Weights of a small GPT-style language model, trained from scratch on English Wikipedia: width 512.
MLP neurons of a small language model. Each row is named by its layer, matrix (up: input weights) and neuron, and shows model dimensions 80-175. Each number is 128 + 24 x the weight over its row's rms, rounded and kept within 0 to 255. Numbers have three digits each.
After each neuron's rows, "fires in" lists the words (lower case) most often at its 100 highest values on Wikipedia text that the model never trained on.

L3.up1548:131122139094147137111111104119140171132144138107147103112114114142163122133121134119132164162160118087160092159092122143127097132153093104124083099172136178163153086103108112119132151115118149108095114147114109134109139154140099160101156107169103117120161114099123097139153129112060145116
fires in: "the", "new", "first", "same", "name"

L4.up1174:117170120117135104133117097104120113153118141149117078151184110087104118106136147136107094092124167122093148133124110093148114126144175108112114110129101126117087101079124189151152128129103172143120112134147112128120115129140159146125109125106137124085165100125154143131153131104106124161
fires in: "to", "would", "could", "also", "may", "not"

L4.up1929:125139123104123114144112107124159136156099146115106098106170124118136094132088115124144131114150154109126172128152127122151102108138086116143156131150106085116148101136144082093155103104125134124125109096095184132131144145166094142156150099118139121095144142124166137057134126131200120112
fires in: "a", "president", "chairman", "one", "an"

L3.up2015:102181155129108136128142154134129160151151107116166159067095085169117121090121121134109141103130168130127167130142139139150177151147140130158114105136140150109141145107112124116156128127120165141122157145117124087096155157158146131123109125103145127070119119146151115120109127120169121093
fires in: "in", "at"

L4.up936:107106132118155130151160143108130154129109122128116100088177122125119099087073110137116116144143141146152140131135120166140089097055109088135127169152130123132147166098145158109158099138141175143120113087095124089120182182113135126117170119185159157101096120136152065116142087104154113133
fires in: "that", "which", "other", "all"

L3.up964:103137123137132129130125160120122142139145087134151145078094072110127130117154122072129155139137141177144158137136102168140134147130134125121119106130111143089174087090150137101151112110140121167148177103128134103118112126123137125144086112105160105120119150118142102101128141149178117153
fires in: "between", "with", "for", "by", "during", "through"

L3.up1371:109108151124173138166160124127118115150088120126109118114184084103105122123144145108096125141143127146142173111123128092095125169129108090107153126164149122169079147143131132143117148117127118146119084104123141151128147130143162083124114137087139107121151098168095083132065115140126140120
fires in: "started", "began", "begins", "finished", "line", "complete"

L3.up1053:131136140095149140151151143109151129138093075089139136135189158119139114085126134122129138133141115141094154142122174114141136152141110124118119120111162146128132155119115080159139143109124131119144117081126129123146094092119155118170148162107110085070133103128145110072098132081145150121
fires in: "of", "with", "van", "for", "der", "on"

L3.up1064:151142124166148132145141178087130116129122146124160109169148156101119115104122099161097114096142119179122151100134142053172116124138155078141126136139138159122150197101153116092135110158159135123142130123107110155131091156135178182143096139131092118109101093123134116093117139079123149127
fires in: "for", "of"

L4.up580:135187133105164136140120130122101102147112058147107088157097098151099124168120124107127147146172094091153169130154097135109150158081121130117178138136154138108136114133151119145138162115130141107143125146160083140086112157178174207124139123121118148145131139137105127085118097108140123112
fires in: "but", "though", "although", "however", "where"

L4.up730:100156119084161133140125140127121159150168095155126135143134078147110099114150144091138157088117179110135118102113130133108115132111158133130132146124131136129123137083145118148159099120139138107087120111144171162143138153142151118157089120089161059077102082151077125135085132140171114133
fires in: "after", "before", "when", "afterwards", "while"

L3.up1362:125148109100164108135176130142141150105118137181163135131155153113117128116086150116118095139146136161129084148099117129120092131135124139154107159122132127144088144108121094122154139141148105134147117142131134098103126169082111152106119118129186133118171137135115139127119090121098122139
fires in: "on", "time", "since"

L3.up728:108121085167137107124121145115152111147132126131131105155104132134098138093118127076123140097141149142112128139130139126170084078078130155119114123157142168091136106112166144127098123193150134148111124117090127115117207075157092130123102104126129126123142172130106106097120140116140108136
fires in: "that"

L4.up709:134145102072147110137103093128135111131125140126122141100118115132147109132133123182117089126126154127105084132130124120112138122115136145122184101143176128151133151142125122095101132149129147109100139154127150144132142134118127141159144121108113119122154136107151129102112087130140118148
fires in: "were", "not", "was", "is"

L3.up1239:130162136127146129134146147113114130129155147152073144187115096113104118127112132109123120122135122145140122153136120115148116140124100145132091156152114092120133170144118122084140121145121122105146130122101125094110171093149138158118111127096124143146177119116122169106130127118145141135
fires in: "it", "this", "these", "they"

L4.up1618:183161186137184102120129126104178188114120141138128117093121148118119097153138118131138123145148120118097113113124154132143143137153155139116156097151148169126120122153125111133152183156164136193112163184106129078070131184144125162131121159178140111119122139144113113122118135152123118122
fires in: "one", "two", "three", "1", "five", "four"

L3.up1062:104135074118116128107131146110123133145121150115100109133163123130135117138166139147117157111163141084110143120158129127102146097108154092096082119141066179119157124137121139125133119178134161070138118117145118171130162174154114176103107097108150128097113129163145125121128118114122110133
fires in: "by", "of", "last", "example"

L3.up1:106129103178148106130161123122128136103114133129144136154184109122116134150091117142108110130149144140102121156165126140152128146129149104156112117101129135109143152108183151134178163137123117143131115166116163166096108175115177164103132138099150173092124097133102161134111098105116144135
fires in: "on", "to", "for", "against", "by"

L4.up69:117093134134151090114128139114209138114128139118110134087122125131136117108118172117114135115190135119104173128125176161071102104119142142110176150130120135149134096115133126121166126112112147114121133120107104144162149130112183152127154144075152106126082120144113156085118110134174122124
fires in: "with", "and"

L3.up2002:132096159124109140125136093110092124160127184116125106129134161152164120120115106128125107103170106130134147140163154118063135099091154104095135149139108093094119144142119204110160106180136176130155082123110133116124134178147104113154154116103159153148180106131125132114150094081116102118
fires in: "which", "have", "hold"

L4.up1661:132135119079149084148140122120107138124151119096113124103157117137157077119121134137100116151129136128121112164158175142154159171099075117098095097124152125149113152129086073118169107077120118142121114134112149136119156157166175141126165107102179111153128078123154093111086106093103124164
fires in: "the", "while", "as", "on", "career", "after"

L3.up1914:111108146124163092146106120147086108134136158101095148122184133089144099109186154107122127179155127172119131168128128143131115132142095076097123102143158175109131127135121110132125171122115124103142148110148147119114131118138103110125119155126134104109144142144137094123113125141096109119
fires in: "the", "his", "to", "its"

L3.up1377:105123091106141105132132089120139080119152137084120143128170085126126140110093131102095121159148153157172079106142122125196119102118146082109099140133122135085144109108135134115129075159141146142136115117070134120173184137127124135144120130109175117140148169183148118110142113081141124162
fires in: "as", "with", "to"

L3.up147:156152086100148129173142108115110146156133095134119104091077143147113118153153116129142091085146141113110141149103127142103145135154119119123130133171132154136085112145180162110140139167138141090104148137110108094144114152165100106101110091165120172103158167128123108112140137106130119112
fires in: "as", "such", "like"

L3.up1271:147135114120178107150146106112164104141133088141095088173115120152135111158102155121123135132139135047091146184122128095125138126129106167144136133166167137146151125131097083142154139127126150103128101140114121092127147145147110134138087122105122123118126171142163151117088119105158144142
fires in: "he", "she", "who"

L4.up333:157120121133146091125137149103100103157101127142124149148135129127129123178104105119132109098150122095106151140120138082147143106136113153100151126116129113115115117145136128112160083120152174140107171135145092153129095132175158105134092126128150131077136150141140161141118148125123115129
fires in: "than", "as", "only", "just", "also", "like"

L3.up1768:107136125125152098196146129114162091121135093138134106119113095081120142101107152129119139173125146185096135101111131132147081167089133094119127111111071140116180049127123104129150153142146135162105123142100127113136129160141111116128125131099129116123122152159141122112131155133125140139
fires in: "of", "in", "for", "best", "to"

L3.up185:132095091122132128131118173133147111149116113124100116165113136127090110147113119099107134142167142147094191125165161129138095074093120103111129184130128139093085138098162153118110119119131163138153133094114108120143123092163081095132147133137131134147129134135103107123122167108097115128
fires in: "about", "than", "that"

L4.up843:125124127114153126173120096126147126163120144084129089120145149130184116140120105152126162132134137120139104109144144132163138111110113112129150168156170126116115180106146058119122116100144100089108095149118138116136124115140132148154133119146086112157163146131138099108129124109138115141
fires in: "s"

L3.up128:147156151164145106144124121116102147142156122099094119168135141158099095161098111135127139098132166083150158130167143108122138123121083121108116173110134172149124128166124121141130163125131142122099123132126154113117134070145103136106117127101114141110144155130088112081068114146147130110
fires in: "a", "at", "one", "an"

L4.up1467:098121135136150132142141138138078125134170130130131103105153113155088104120113105104124160134137139104172117146164116116101079137129129128159120133138127136090132108118161182157125122115130131088134120147119107098099166142146100126158144149104154116102114158123103123101130147104147120090
fires in: "than", "in", "until", "following", "on", "due"

L4.up344:121146138111139141089137096131149134125132135102095135093140091125164117133132118122125147170136123162154133172118130164138118175149109116106119090158174103146136126101162099114096141091142124125122088124114115098116143087132103164114096152107105127085138126112117095136091107109134123134
fires in: "the", "first", "second"

L3.up878:111127082153138118137084138133079124152143094147091127106157107145149137119186151102112148126133111154132118144143129145089110127161081153128140101102133130139122134084125124115103134056135139144121126097115104148109118074150134131127085086091149132120152175098147092111116102112153118122
fires in: "the", "flowers"

L3.up1468:073118086144148111168102119140145138136120118120102151131160111105114114128160150094115143087144119140151140158155174123083113149103160136097137115117100136089147078134128141123145142153157162131118117137132118198118108170154166135092118115114126137134118146176124161116120125121151112110
fires in: "to", "of", "with"

L4.up1696:111132116110137123148140123116098157126154150168130116147143140082156139095159160103094144142139146112101150136129168090194114140169138100137158157138152169167165125105140131120147160139124119168133129119092116120098140124102157162137175155099108137098125120144129092145158111116130120112
fires in: "film", "club", "company", "country", "game", "city"

L4.up808:154119135145144108131141115121109128158150144104114141129125092084143111128119133140133168118143151177167097143160121104140160098153125120126127113121195104151137102153130124102123086098138132103148146101110115149124111072129168104150126122099123108121149122133077127138095124139173118128
fires in: "in", "launched", "end", "career", "release", "opened"

L3.up1473:149164099144148089129119193101120118109091165140125157151165127122092087160152146121140085093155151103142183115125121079117115143117072104109113150157165156139119134129172150085160162139157139110143092124124128156127163129139113135105119124116151135144091101151120152107135122119107152107
fires in: "for", "at", "on", "as", "all"

L3.up922:128111120146126134144107127122155099146107145129130055089126139098106111157150167107112130146131145136146133107135132126142117117182161112122148144092109117104159129118156149118139184122149113169135143100125124177122118095120163106121103106097124128086112140122157102071127140124120091122
fires in: "m", "cm", "meters"

L4.up158:155154151155133118131115104114125142151124118154123111131127127122146084129142105127118187080144165117117116172123132150125099109173112088123176180116102091175167088090090124105224137109119158106109089127112140111125148110165119139131115164151094083118103134170135106137117098129135113103
fires in: "to", "that", "can"

L3.up422:132100080149169120143136113161133140135163125145116144131114074131110116113151138117131126170141163096132109111109159103142153146135105138089168148131111130137130144147083100094159134128117135090144143089131147134080152127124135142105124120147168152147119132141101121144126115119143137168
fires in: "by", "under", "he", "saunders", "at", "head"

L4.up1969:115150112085164103093156107120154113151145175102076109119144165125131100116113146134117157078138143142135123149122159114171127087134149164128127096136133116148116111159173143141117135120139176113139146108140119162105147167146097112129132124134147122118129068143108071114148115138152108151
fires in: "was", "is", "were", "be"

L3.up1584:121146130069119130150132113106119148145189090141114146110120100142164135100145116129112139107137148126149127143151115098131142130170101127133134114128138154167164132132138124120137113098143131105165136126098116136088119121109155146184090095096157075083122138129117107130128129143151105150
fires in: "from", "between", "by", "with"

L4.up1620:106127084075131127105113129130117163152164123124113128129076138143136109143120127154126162155160135148117139142143152099185167131114147155120120161143110120162117112143127103124109140087144125106147158095114103084089156134130123162136115142176140086118164135119111085116124101155157130148
fires in: "between", "the", "of", "from", "accompanied", "a"

L3.up1773:118117100124140112109141110124124120139128147116143188120114115085130117111135117125117118098137141175105136115111155073143152127133162123103160116124160147125176171132126149141140159127123142138082185112151098169111104171120164149120053115100127140109079094143111145105152145130151129132
fires in: "of", "through", "around", "see", "using", "into"

L3.up524:133124147117119130133158169127166113145157088147141156110130149089120124133139137120094136176173144178114123138119159195146145158165131146113094150135096127143108106139143156169150167135113126143114184142112125118101103136162105105179144121143133105112090090103113107161143128088118110143
fires in: "a", "la"

L3.up854:127121135111154118099150083119186094121131076145125108144104128084122103148141127053126142083162155128149132149094147113133138104134152103098138129079090117152143101144150141105138162106142142152127101119148079118119167111105143178149089136099142088092117092126144120143141107109169146145
fires in: "to", "that", "can", "would", "will", "for"

L4.up1111:095139095106133145158112127129144122150123084151128114148138063107109097113159149109122149150147176127099114111138117151139111122103108114119137123126126167147142123133134120178158161134101134138123115132119147135111074123130105122160132071125140175135143160118144111124179155152154122114
fires in: "that", "central", "state", "general", "of"

L3.up1808:151166158169169120105142136119147143116107124124121118171123138107073121162090130119102120113129135127107138111130176073135148183108171154122106158120154182132114140156117152167166200111131149155146149087143095114051087171109115150152117115184137150139107157154118122121144099160125118122
fires in: "two", "three", "several", "four", "various", "five"

L3.up1945:124170125124109119132124144097151161132118175107114144081177070156110122131115107173096102114115128080122154125166138063126151133118174146133161098179156097104121146155129130138117144123131138148122130100138071136120102106106147116158145136128123126094105102112123114113105114137153133161
fires in: "by", "on", "in", "label", "for", "at"

L4.up1384:082148176142140118178130165131122139160142098162116099134122118096155130098129156103108147118134124152080119146137094082122119075148155165118139124129114157109156118131163159131116136133132157105122117086126116100121100087108112129138113144119159129078145121178107120130091170108159113117
fires in: "him", "them", "did", "her", "children"

L3.up200:095146098086130134118130113143197105106122104142136160128115136141120142155108116119162128127169150179143133134103138168171129112191120138135093147138164145134128155121107072124120130136131144128103127149131090161117137149093166127146115133159158136143116096147123126083117114161141144155
fires in: "in", "to", "at", "on", "off"

L4.up1960:189177095137124146148118128104150086110122128163107136138170136120140129105152132130127110097136123093181117117138165111057157089143082100127110137102109107150160168125142105132119087155131115122119125134144100189118121083123143146114122100120109143141117148124129108139118143113159109131
fires in: "at", "in", "by", "with"

L4.up898:133145170134163137077191194117142126132131129088118111108130144163126166083101140159081157104110106142117144145169201122093156167119141097074111112139169137118105164122119123154156101144093142101140119146109083151130102129127144146147132146060109113085114086136126123072075145102146117148
fires in: "cm", "in", "from", "minutes", "on", "hours"

L4.up694:093133119137147124140127113121123162139130122147115108156109148109147123122144125097144113125135129121086154111150119118191117125131138164106166137108142114115077129097158148144095121109132152107147124161147110103105109124099140135108092136108099112087156110159115170155140071153116114127
fires in: "would", "to", "could", "not", "also"

L3.up111:159104109121153132111170127101170151139132118123109148100173093128138102126107134099063142147133133115125139121142158100130161105132075105089148117108159106120094182144120130091134077126114158102113113126114111101156134130133172139090170142089172125142153125150112146108097125091164110138
fires in: "have", "has", "with", "had", "having"

L4.up235:130167118118154113083159167106125132137137097170136108140141130139083154112125132092110093114122127080091119125119133134073153144098135100100154121132099117135108133111101146116181118069143140129140152086127165127139118141119144107128093114107155059113127154154092124122132182113150118132
fires in: "after", "while", "since", "afterwards"

L4.up440:142158098151126153124111146117129136142132109110133120172122113110153122127132119070115168133154152134107083135145132096104108129116045114120109100172145128084106162110130160144116126115110150126148134087122112083102169071141080125151150149113092077132167136150071117127100202131123117137
fires in: "it", "that", "her", "him"

L4.up620:164116131129170120179190138116087141147117116108107094141142124144136120135126164146109136114125104089140161122139102082137184155082115144098131158113132116119150098118137117105118093097129136132147126092161175107112162112119178152118131120098139091169140101115116132148099112110159127125
fires in: "he", "which", "who", "but", "xavier"

L3.up400:120146122113156130098119096128154092149123117109124087130132144100122110154120134117163126130135162185152137155155116157143103115114091124113123157093088106147122108137133116130125122114121123117118132156126084060146116090137156180139170145120112106099163114145130112114124150120108100149
fires in: "to", "will", "would", "day", "you", "not"

L4.up539:108153140145156089103126161126108116135120150102094106128133119136112087085148134119111122152148125100168120172145091150120091111079125109111098148165117176107167109079132126105166112094122141131134119090105114095101191114108105154144132154146114116114096164143176118100138134091128118113
fires in: "that", "he", "who", "one", "his", "her"

L4.up103:106146122162140102135122168125096111132147120146075114180109147148083145098151125129103163127115137101078148097147155097153141113116105134082162193142137148134126109108100117090105134107145129122116160124149097193108161146121125153153137136133118165147126135127112152102112099147141113117
fires in: "she", "his", "he", "at", "some"

L3.up984:147106104168152127168138109119080150128144136133102105148141133128104135101143153146100155166120129068111134114130106087146157133124121125111124132193120133089155137165088114140169155156128101110135127101103162147142172133123169128107085142116156117134106150163111148134076172111086128105
fires in: "his", "he", "her"

L3.up388:172086124122148123184125172126104103122132125136095121136141120106132109104125156145119126151137135103103134130135118181162157133110153158121131102173130115109115154165097080126128142119116099078122098104121120134112121131154156080120129133145156098162076120181128152126086146139143159118
fires in: "he", "career", "his", "she"

L3.up1644:136138094101125142072118148130089182127147114117133185123134084083097143115119119129121141157146130158189147108140132148147144098152099096108128136103095140115143097134159097140149109111117116109139120164081118176091136125129164174099109122091122153108126137111130119144131152127147119138
fires in: "by", "republican", "hold", "medalist", "gain", "winner"

L4.up1596:164134087117157117129144157142121137116139129146080144162154105062134135125146116108127118170150147119119150141146121126125170104098118093100116120154106123140116110120153164116158040162124134121132152164126142126112125161129108146136128155149167095128139133137090142137110147094153116123
fires in: "with", "after", "informed", "by", "to"

L4.up382:157126138180113114118130114124155138128141094142109104093146155109166123131127130141086130111143174155143091092164138088136185102161145119109110103133155118139153178088146105117133146115126136120114137128113117177125144111105170095154169123122112130117137169125090113123107133154139117136
fires in: "cm", "years", "minutes", "mi", "m"

L3.up2025:122133117138153153108145123122134141136099086125164162081155074148096109134101080077110137140147124092186116156115149096125124094156110078114102128100120131121133165074109106156190162103119152164127114167123110131139158188132149086101158151068161122072107145118121129129142132119167138147
fires in: "and", "with", "by", "without"

L4.up538:171209121163136125143148134111146122127146126137112108156093147135125118161122116089115133133159104072159119133167140086130140162108075162099125160125146124174124129119136134109129153100127134111134143096138132097086140129103091157118167122120135094172142150161128122124116109122146115129
fires in: "he", "she", "two", "where", "but", "they"

L3.up873:150145146126146116208142150118096150111169082137126121160132118075115138114151142138090071160147130121125138130141109107110114147111133122128109156135123136170145070142145184133142155154136124154127134135117147123122096126100074107153132126177181113100099120129106158145182084103067138120
fires in: "a", "an", "rca"

L4.up1693:160120104141146118101145138102096084122120122101086126076087153104100113148096101135124124145133134104161140137144109125099158146168114124119148134151119112092166113129132131090177168130140122103145146125080155096107141101130097116083144137116125156143081154153157127110068099139152115108
fires in: "to", "on"

L4.up2019:129145100130139131143127095113147106132168167114093142146146140155101083121118153099108151141133127149114096150124110114114130138150147185142128158161145115105159153146145168109132138103139133112129128087139082118107126091173086126142069118151116101110180133161090116155125136072142117119
fires in: "it", "them"

L4.up786:094155109128153121114133112111113115143115118111108112169147142087106144094197152097085130085145133099152169115136161083105141122087108117095127128098144115118114135114132094131153133120133149086132084114156111187088138147131124129118120103080131064144101084153113098128148140132143115103
fires in: "however", "when", "while", "later", "it", "he"

L3.up2042:097130087141130131111145105104157154119122154136133138108132104150121124148088107153196085113149138132116141149199118141146133099156120118124108134145104151088139126147107145162127122125148155108160102142069145097147170134174154106112160130084107152141159118128173152082119119105127132126
fires in: "who", "that", "which", "when"

L3.up1402:124117159120143162118157123144133152131168150138130100090177142124111121106071136140112134171128117136079126150122131123147158168124140110101157128138122152118178169091095109123151162123136171095126161112155161135125124159130142137133106150117157122123101091163127112123071148148111104159
fires in: "in", "a", "at", "as", "under", "being"

L4.up1890:149095138089123151145111117095154124153149091144102129127128099163088105149103121130116176105152161140124175142155133100131112098147091143110149155157105109104104124155125092157138105101104161147129112101100183111139126141143104123126186123111167073086157112126114143128134143152112116145
fires in: "one", "a", "an", "title"

L4.up854:114131142109133132142075123113177162148099132158104106127108138163150096132131110107149116118119151099119163107141107133148141117151095110145141166154121109143200114120151144132124101142106169131134089139085112118106150117154170154160174121144175150103152105130102118110151153127111108164
fires in: "a", "an", "not", "also"

L3.up684:119113091131132125140130154127134118141118143135123159132121133112139146073118103133127135168143125117205135149150151143111119129111076102098141123134112110127141139114122104093140173123124106106113112135061088138136135135113133204093151165073110128110114172103135090141127146123121143127
fires in: "with", "by", "hold", "new", "result"

L3.up372:110119162153131139158129125125131122159161172107086094101095096110153135128104137100105135099115115122131124149118125103100133120129183135138105157191108122115170144125173114152111111164129142113137122069097093098087144113157093145117110092133095124110160170172074096163153177096101136151
fires in: "him", "them", "himself", "itself", "themselves"

L3.up1015:134125130073145102154118136113161135158173089130096135138118109140116136123145116131155122150156127175134134162142166077106144126107106127126161136127128097167091164156128121127140107146130146151145142149144122096120107124154133127136154137124097133136166126132098139110091125099168117153
fires in: "was", "were", "been", "being"

L3.up1221:130144147162119137103104156092114153157128153131129102083124071178077112164126082128094089123117125134170124117157112110147131115122115122115141124165153103146125140151108098111125143111123129142139152152143078164164131145107168137168142107122144081069127110109100064117113087119153144127
fires in: "by", "on", "released", "not"

L3.up953:110106094185119157116154113125171106122161145146129143123167116141136115169098093112087144171140121182117093147175114137144114104101132120154105142151122138088143167069119151131126145153112127130104115132097136143128155149126111123144130124106153121136137143138130129086136113129139147129
fires in: "on", "the", "in", "for", "at"

L3.up453:134142150142129133144116119112121134141145101136105122161153114148053106159123130153122113091103157110130129147148144131145133119156088129124154145127113100154137111120161175078123096155142094132114115134090124119101150090122097163106142131132129134119119103135097146140119115120082116112
fires in: "this", "an", "another", "a", "prs"

L3.up1201:133176155176155127121124160134098119111124090101146150152135134082121128108129148129087102153153130131173143115120118148129133097092133122097100128080146107149160147102117131137146157102116118114099146153131105136115127112128127147042117129080131094110152131149122125110102110083138119119
fires in: "and", "to", "on", "of", "by"

L4.up70:103142103106126133082132125098176128158123152138102112144153183151145115167119147152134129123124143155122139140159144140168179098115130151092144136159147134097071090097119108118144137103110133121123175162107102118147143138130125111122137109109133133121120067134145142090096079153079111106
fires in: "be", "was", "is", "s", "time"

L3.up715:133121099082124135122103112105142154149109127111125067151167127132115125104141097164143124123147143146093159144107128118149150120140160109122114145153141107175111156154145127116121157085136113101137119167101112132115122131126172152183109123141125107120149068127091099021087097139158149122
fires in: "been", "in", "on", "born"

L4.up298:179122140098132107075106110118105121126144106142125115081128127144123134111133126117118074166147114100125151135151099164166147124113141142095144149133142111152141102076133101089157149131145136136116117161106150120137136141091123161081101161109130102094120158150112132131126115113128113110
fires in: "and", "or", "then", "later", "to"

L4.up87:129138123122170111124134130106141107124131074108117115143144143104114109158130108085124118135147123101151105169159139116102116100115088139092080104135179156101115168117116099120140094109139133170131128122142114120084146144145100137120126125146111135143149178129125110100124120107091115112
fires in: "that", "when", "although", "following", "after", "while"

L4.up1052:123172098112126101117125134105116170146145142184106118128144095167145144116183124124121157098135137100113133177149166102124137119108132071083124101127116104149117137114141107115145086150146150072143153155116128152118129117125158161128150118119111134117118126145131134118111117124120105136
fires in: "by"

L3.up529:115150089133123116115135085100171121149128096119169122127160154106104116127115116119145119119127134158039127186138156134138122136122174124106116144123130117113122143094152158136147161172139089115128130157137137131113145140151166137168085110140123126116138107137154121104141139098118138097
fires in: "in", "for", "on", "of", "up"

L3.up156:097119160078139159172148115113127149139109116143130106079154103114129112124101100117117119117142127106153150159152116146078110102131112093120133169104080111134139112094113155114179116105140146118138090111117140105122081104150137134132145112132134144085120146146177121093163130081164127142
fires in: "which", "that"

L3.up1533:131128118114120143139119114122092164146139108146140133088121106164082121105163127158130122100108155138116126128180135062123127120138123140118123110114149115131139141111097127149133111107122147151117173131130125144102092082095178091137151110109139128109128110124107126118116117148148154132
fires in: "in"

L3.up1411:125127152137117121160156089117107130102170110112142155076105143131132121080127186143107138167127141131115136114127160166171083155152127134132106129119153077119160105175118145151150146133149116105135147145143094098105138097164131148201173087110095109108145124131152102141126052096139159137
fires in: "film", "law", "game", "book"

L4.up634:117163121117114160145073095126158144128141108105089131092128125122155113093177143164147148136138143156168156159117137124122129173189103147145143124150153120131150124128131091157147116114125127148164143125097123105133155122132098123148131134134107137150114123140107158092070149169129114130
fires in: "to", "into", "in", "at"

L4.up1922:134162138132119122153137165139111159145142152128121125116137098150171128132147159132101146135117158132157118134182110123117166100140118108090130113116140122157138119110154127112123095109135159118143100120143089131118153090131162172166153160088123105149131114148101108078056121082187115109
fires in: "in", "the", "since", "after", "a", "until"

L3.up11:110147112150141158167114148137153187130120101130147093141136090106114125118135170129118105136128136141165119095117134126149123112130085092116144081140141155173122079125185180152124142155107132124150105134101140133118107149123132124115104107134153169104153126135110114112145131099122155156
fires in: "of"

L3.up1504:077074119099151141174122104142141155141114131121134047139110108111161110136112122158135174164131144088154119076184150143165126118099093117109108116155161147150122121132153067154115132061128131061126098147113113114121151149153157115150109109107096133150157149137128111102119166145162120140
fires in: "s"

L3.up1894:114147142097140110086113121120129123142100107133143071156171123117094097106123099093180142117117137130147158144110157127148130139160072142118106168182106105115173114104142168140152097145146137169121074107094143100123157143122123109120122115141143150167173131130138142096081150137149120148
fires in: "a", "an", "after", "3", "long", "5"